config = dict(
    num_hidden_layers=17,
    hidden_size=512,
    num_attention_heads=8,
    num_key_value_heads=8,
    head_dim=64,
    intermediate_size=2048,
    vocab_size=16384,
    hidden_act='tanh_gelu',
    norm='layernorm',
    norm_place='pre',
    norm_eps=1e-05,
    positions='learned',
    qk_norm=False,
    attn_scale=0.125,
    bias='all',
    tie_word_embeddings=False,
    parallel_block=False,
    init='normal',
    init_std_qkv=0.0206,
    init_std_o=0.00354,
    init_std_up=0.0206,
    init_std_down=0.00354,
    optimizer='adamw',
    learning_rate=0.000912,
    beta1=0.9,
    beta2=0.95,
    weight_decay=0.3,
    lr_head=0.00816,
    max_grad_norm=2.0,
    warmup_steps=224,
    schedule='wsd',
    decay_fraction=0.58,
    decay_shape='linear',
    final_lr_fraction=0.05,
    batch_tokens=131072,
    max_seq_len=1024,
    doc_mask=True,
    train_tokens=739200000,
    max_steps=5640,
    dataset='wikipedia_en',
)
MLP neurons of a small language model. Each row is named by its layer, matrix (up: input weights) and neuron, and shows model dimensions 96-159. Each number is 128 + 24 x the weight over its row's rms, rounded and kept within 0 to 255.
A block is one neuron, or neurons of one layer that tend to fire together. After each block is what it responds to, as a language model described it from the Wikipedia text at the highest values.

L8.up253 [125 107 165 120 158 111 101 147 136 146 115 116 114 151 134 120 101 111  89  95 118 165 152 126 117  76  90 114 174 176 118 144 125 136 150 136 150 143 169 157 116  91 134 122 155 147 132 116 119 155 123 126  70 110 124 126 149 115 132 106 141 102  99 134]
L8.up420 [125 138 130  98 110 123 111  95 141 126  71  76 129 105 144  90 147 147  99  90 168 137 128 114 124 124 103 110  85 116 144 169  94 128 141 139 136 145 175 163 114 136 116 112 144 144  85 124 124 148 161  98 131 113 103 118 163 125 134 130 144 165 106 112]
L8.up1557 [ 87 128 140 126 131 125 151 114 139 109 107 109 143  96 135 125 143 160 133 121 100 165 107 145 131  91 114 141 128 116 153  83 172  93 152 123 121 146 133 141 144 111 109 136 156 127  82 107 113 134 156 102 156  92 153 142 124  89 107 135 150 147 124 129]
L8.up1584 [130 100 206  81  93 114 152 121 126 103 121 111 141 126 137 139 139 113  90 136 113 134 149 148 138 127 110 111 134 155 147 110 130 118 145 115 146 156 191 167 151  95 104 146 147 112 105 152 170 140 134 111 151 125 140 133 138 113 177 111 114 143 153 123]
Mid-word pieces and separators

L5.up88 [163 138 140 140 138 135 180 142 167  92 143  95 135 172 147 125 153 159 109  98 116 101 138 130 144 135 134 132 130 119 125 101  95 162 154 125 140 110 149 143 145 156 129 128  91 155 129  81 131 106 130 184 119 119 103 121 135 104 132 118 143 105 126 174]
L5.up113 [181 134 110 112 143 136 152 131 168  82 100 125 144 162 123 134 134 145  94  94  79  91  92  67 155 152 109 135 132 132 142 111 119 140 119 190 118  91 139 168 159 126  94 105 107 151 112  96 116 136 128 155  95  85 119 115 127  94 148 124 143 142 136 133]
L5.up1006 [131 117 131 119 123 132 143 116 133 109 166 139 124 104 135 121 141 138 103 134 159 104 152 124 174 129 123 120 136 123 123  83  84 168 147 149 144  81 158 168 136 187 148 132 134 121 109  92 114 127 140 121 153 139  73 110 121  97 104 130 106 131  96 189]
L5.up1084 [155 132 126 133 113 145 165 139 152 100 121 125 118 105 106 128 135 147 110 134 148 105 117 121 109 130 119 142 119 112 173  96 117 152 131 143 139 123 132 164 120 155 110 175 124 142 162 117 101  75 118 155 136 142 103 125 121 128  89  86 116 143 114 173]
Late table cells

L5.up228 [166 162 145 157 150 116 136 123 144 119 146 139 129 120 179 129 120 148 110 154 111 118 123 125 122 115 122 163 100 154 137 107 124 104 154 126 103 130 165 151 133  93 121 125 137 146  90  83  73 124 110 165 117 125 139 152 156 125 111 114  90 129 124 132]
L5.up1078 [ 96 148 124 125 157 141 114 125 161  99 102 146 155 166 112 158 121 133 160 114 148 144  92 110 125 147 127 123 134 131 148 132 113 139 133 124 143 132 126 125  77 124 137 107 129 145  99  88 122 111 167 168  94 130  83 103 135 132 121 146 111 125 119 130]
L5.up1248 [127 133 121 130 110 111 138 153 144 145 131 148 139 165 142 128 129 144 117  92 147 147 103 108  88 103 109 111 139 120 142 169  94 172 154 111 146 159 117 115 111 136 126 142 132 115 115 126 109 106 109 122 127 105  71 157 132 153 108 104 142 152  91  81]
L5.up1675 [166 137 160 107  94 120 118  99 164 131  96  51  93 136 135 121 163 164 117 142 114 150  89 127 140 140 120 135 133 115 137 119 109 144 122 141 153 117 121 128 123  81 131 166 135 164 100  87 166 174 106 100 141 128  92 131 134 103 141 116 103  86 140 103]
List-final "and"

L8.up571 [ 89 167 104 123 130  97  97 149 133 113  97 143 106 143 137 161 180 124 119 133  80 149 112 165 106  95  97 128 153  88 128 113 116 121  90 139 130 145 136 153 106 115 176 139 122 102 123 120  88 136 111 116 102 148 159 139 122 155 134  72 127 148  83 153]
L8.up1086 [109 144 128 157 119  89 130 135 102 143 105 151 133  88 179 142 124 118  93 112 113 140 100 116 148  75 147 134 107  73  98 138  91 127 107 142 151 129 107 121 124 112 131 107 112 125 113 116 131 139 124 125  85 129 115 132 130 134  92  55 152 111 114 165]
L8.up1431 [ 93 158 100 127  93 117  99 145 135  86  92 155 144 100 117 154  61  95 128 102  80 144 116  98 106 129 146 116 145 156 162 122 138 122 132 122 124 123 129 120 122 119 125 155 147 138 131 104 106 129 111 133 115 104 138 204 134  97 114  97 141 134  93 143]
L8.up1515 [152 121 106 116 112 113 141 154 129  63 177 139 152  77 108 118 139 146 153 140 117 120 120 167 134 104 121  79 111 124 146 145 105 106 128 143 126 126 136 156 142  98 161 133 134 122 161 133  98 109 131  93 139  90 109 137 165 161 119  93 185 124 109 124]
Coordinating "and" after long names

L3.up1310 [122 115 160  70 138 125 123  98 137  98 123 116 142 134 146 133 102 152  76 124 167 133 110  78 123 167 139 125 181 133 172 154 150  65 127 149 161 150  88 155 153 123 118 129 155 155 127 141 131 161 138 111 157 121 103 159 105 107 112  99 126 161 173 122]
Infobox and list punctuation

L8.up97 [128 145 124 102 114 113 148  89 105 124 115 135 143 153 160 137 133 156 182 144 140 127 127 123 142 118 151 138 130 115 159 143  65 124 109  87 116 143 142 108 109 136  83 149 101 124 121 163 125 118 146  73 128 116 107 119 157 118 170 127 121 137 120  78]
L8.up422 [123 100 137 120 125 111 162 152 119 138 153 126 102 144 165 152 145 186 143 138 166 102 140 122 138  97 105 120 134 107 171 142 104 121 128  98 128 156 171 116 155 137 136 136 151 140 103 150  38 118 140 113 160 157  86 140 158 139 130 119 127 154 109 139]
L8.up424 [121 172  90 124 116 132 143 112 103 156 119 142 120 157 149 106 155 123 155 158 139 116 177 105 157 136 142 149 141 134 114  90 128 138  99 127 137 150 143 118 143 130 104 176 116 141 160 151 178  93 102 108 144 135 119 156 129 113  96 125 128 146 139 112]
L8.up1983 [124 168 183 126  97 151 164 126  84 140 151 137 152 124 139 154 113  95 168 131 167 126 150 127 144 168 130 126 115  67 127 162 116 154 118 121 151 142 171 141 139 124  99 153 124 155 109 136 112  90 132 161 130 138 109 165 123 135 109 100 140 188 159 137]
Adverbs between auxiliary and participle

L3.up784 [132 114 156 146 119 121 184 107 156  72 136 135 114 180 131 145 144 115 165 123 134 147 132 118 118 145 118 131 148 163 151 131 138 114 131 126 129  77  96 136 107 158 123 105  81 128 154 145 116 107 145 124 113 115 154 142 128 131 126 112 177  89 137 141]
Sports statistics tables

L8.up227 [161 121 174 103 101 106 141 148 131 130 179 120  99 132 157 113 139 147  94 104 149 148 107  94 155 118 147 113 104 121 145 159 116  98 136  98 161  87 115 122 124  94 151 148 180 143 115 164 165 130 143 111 114  91 108 122 164  94 160 136 157 123 122 144]
L8.up401 [118  84 128 109 127 117 177 136 127 136  96 133 151 129 139 142 136 147 128 143 129 129 121  74 127 136  98 159 135 123 138 122 105 111  76  96 161 104 152 119 127 134 136 112 152 143  75  90 141 106 120 163 134 142 111 149  91 145 136  91 134 118 154 130]
L8.up1044 [117 126 179 157 184 113 133 141 144 156 156  93 138 126 114 179 157 136  88 130 131 143 118 124 155 144 116 155 132 129 105 135 113 100 119 132 156 135 151 138  98 118 153 119 173 141 157 128 114 152 140 131 128 121 138 143 144 173 158  70 138 187 131 147]
L8.up1302 [ 62 114 152 138 179  95 132 121 119 146 110 156 129 166 169 133  97 151 107  81 137 129 104 109 156 136 173 140  98 139 185 148 102 133 114 110 124 137 108 132 131 140 143 112 145 103 102 133 134 190 138 144 130 122  81 115 143 113 133 121 182 154 179 126]
Proper-name endings

L3.up780 [ 80 135 127 138  92 130 141 143 124  92 131  96  93 198 146 119  96 150 128 134 156 107 128 118  81 102 115  98 123 156 126 133  56 100 108 146  84 132 102 107 172 112 131 144 120  99 115 125 143 142 122 141 119  83 136  69 120 197 105 128 145 135 125 101]
Predicate-opening modifiers

L5.up163 [143 192 146  87  92 149 150 117 202  78 106  84  96 137  90 113 166 131 113 125 128 147 158 141 136 100 151 123 111 117 165 120 118 139 140 149  75  91 121 148 122 155 150 126 139 150 164 124 134 102 108 107 108 136 123 148 117 147 132 103 143 144 131 129]
L5.up615 [136 152 168 112 137 136  93  87 136 118 123 132 146 134 133 119 144 122 143 143 120 156 128 104  90  91 126 119 114 123 140 157 150 107 107 159  95  92  98 126 122  97  75 115 103 158 148 134 142 124 140 148 101 121 133 141 120 141 133 110 121 135 173 127]
L5.up1321 [120 166 116 123 150 158 143 116 142 130  76 116 135 185 118 142 142 117 123  94 133 138 158 112  97 157 118 104 121 150 123 151  96 124 132 146 165 118 118 104 124 109 115 109 152 154 178 112 119 142 104 124 140 147 113 147 127  97 138 135 133 126 117 146]
L5.up1956 [125 155 150 116 104 132 140 119 114  80 125 107 123 149 140 103 144  95  99 116 142 166 108 106 151 140 111 124 126 130 121 117 113 109 147 165 138 106 142 117 117 137 151 125 135 153 150 142 161 141 103 143 176 161 122 147 114 116 119  92 133 112 165 163]
Numeric table punctuation

L3.up1170 [121 117 166 140 140 171 160  92 164  86 125 110 164 120 150 132 121 140  93 108 118 137 118  66 101 166 128 104 154 137 148 136  70 101 116 179 148  99 147 117 172 106  99 129 168 178 141  98 120 126 113 137 129 110 127 156 120 112 138  85 125 151 112 157]
Coordinating "or"/"and" tokens

L3.up497 [100 146 151 152 104 121 173 125 182  88 133 105 139 132 133 169  97 151  87  89 125 127 139  85  99 159 150 127 128 143 148 151  79  93 101 165 125 120 161 129 138 114 124 155 164 176 120 119 128 128 149 136 135 113 118 159 142 125 129 107 144 137 141 168]
Word endings and possessive apostrophes

L5.up96 [121 147 140 134 132 121 143 146 157 107 165 124 126 165 178 124 111 126 116  82 166 164 142 126 161 184 138 124 131 124 156 167 100 108 131 119 120 102 115 114 171  91 147 196 159 177 120 138 117 161 121 156 130 111  95 128 137 128 138 130 161 133 178 111]
L5.up1588 [ 88 110 142 114  94  92 163 113 130 103 161  96 103 159 142 140 124 118  79 128 152 161 140 129 186 152 131 128 116 108 166 147  81 154 135 110  90 143 126 148 120  33 147 174 153 193 133 111 125 124 130 154  89 172  82 138 150 125 133 120 153 137 175 109]
L5.up1618 [111 130 118 145 132 138 134 157 145 120 178  98 106 131 153 139 129  98 137 128 127 129 171 122 104 148 134 124 123 129 104 153 132 106 107 117 106 149 106  63 115 134 144 186 169 176 138 155  84 131 120 123  94 141  78 144 147 123 132 132 132 148 131 126]
L5.up1841 [ 66 137 130 168  95 107 154 133 155 138 145  99  95 190 131 110 122 143  91 113 174 165 162 150 148 169 115 130 117  93 138 158 137 127 104  88 121 109 145 107 127 119 138 180 185 151 140 150 124 148 139 138 126 112 117 126 148 126 123 132 124 114 174 112]
Word-final subword pieces

L5.up114 [141 111 140 124 143 144  97 100 119 135 144 102 193 131 117 156 116 134 145 140 121 121 148 118 112 144 122 136 156 130  98 157 139  99  84 192 160 114 157 126  94 116 108 156 159 151 172 163 133 104 168  79  97 155 165 112 106 126 144 144  83 132 142 175]
L5.up694 [131 119 134 136 135 166 167 119 173  94 133 116 143 137 127 160 151 158 101 162 143 176 153 105 112 168 131 132 141 142 164 149  42 126 138 108 166 119 147 150 115 120 117 144 107 153 139 123 128 101  94 151 136  84 129 141 142 128 140  89 140 159 143 155]
L5.up1071 [ 90 136 118 131 136 136 163  89 151 122 120 122 102 137 141 166 162 165 136 105 149  70 137 123 102 129 131 131 116 143  86 145 116 130 104 135 103 145 169 125 194 145 113 141 149 131 142 137 128  90 185  82 180 144 135 144 131  75 132 138 149 141 105  99]
L5.up1635 [106 153 136 119 163 127 159 118 113 127 149 128  99 160 144 170 145 125 108 136  98  94 182 130 121 123 133 148 134 144 129  88 119 139  85 132 143 135 131 138 137 150  97 130 112 132 111 158 144  70 109 157 162 153 109 110 141  94 123 144 137 166 108 144]
Date month names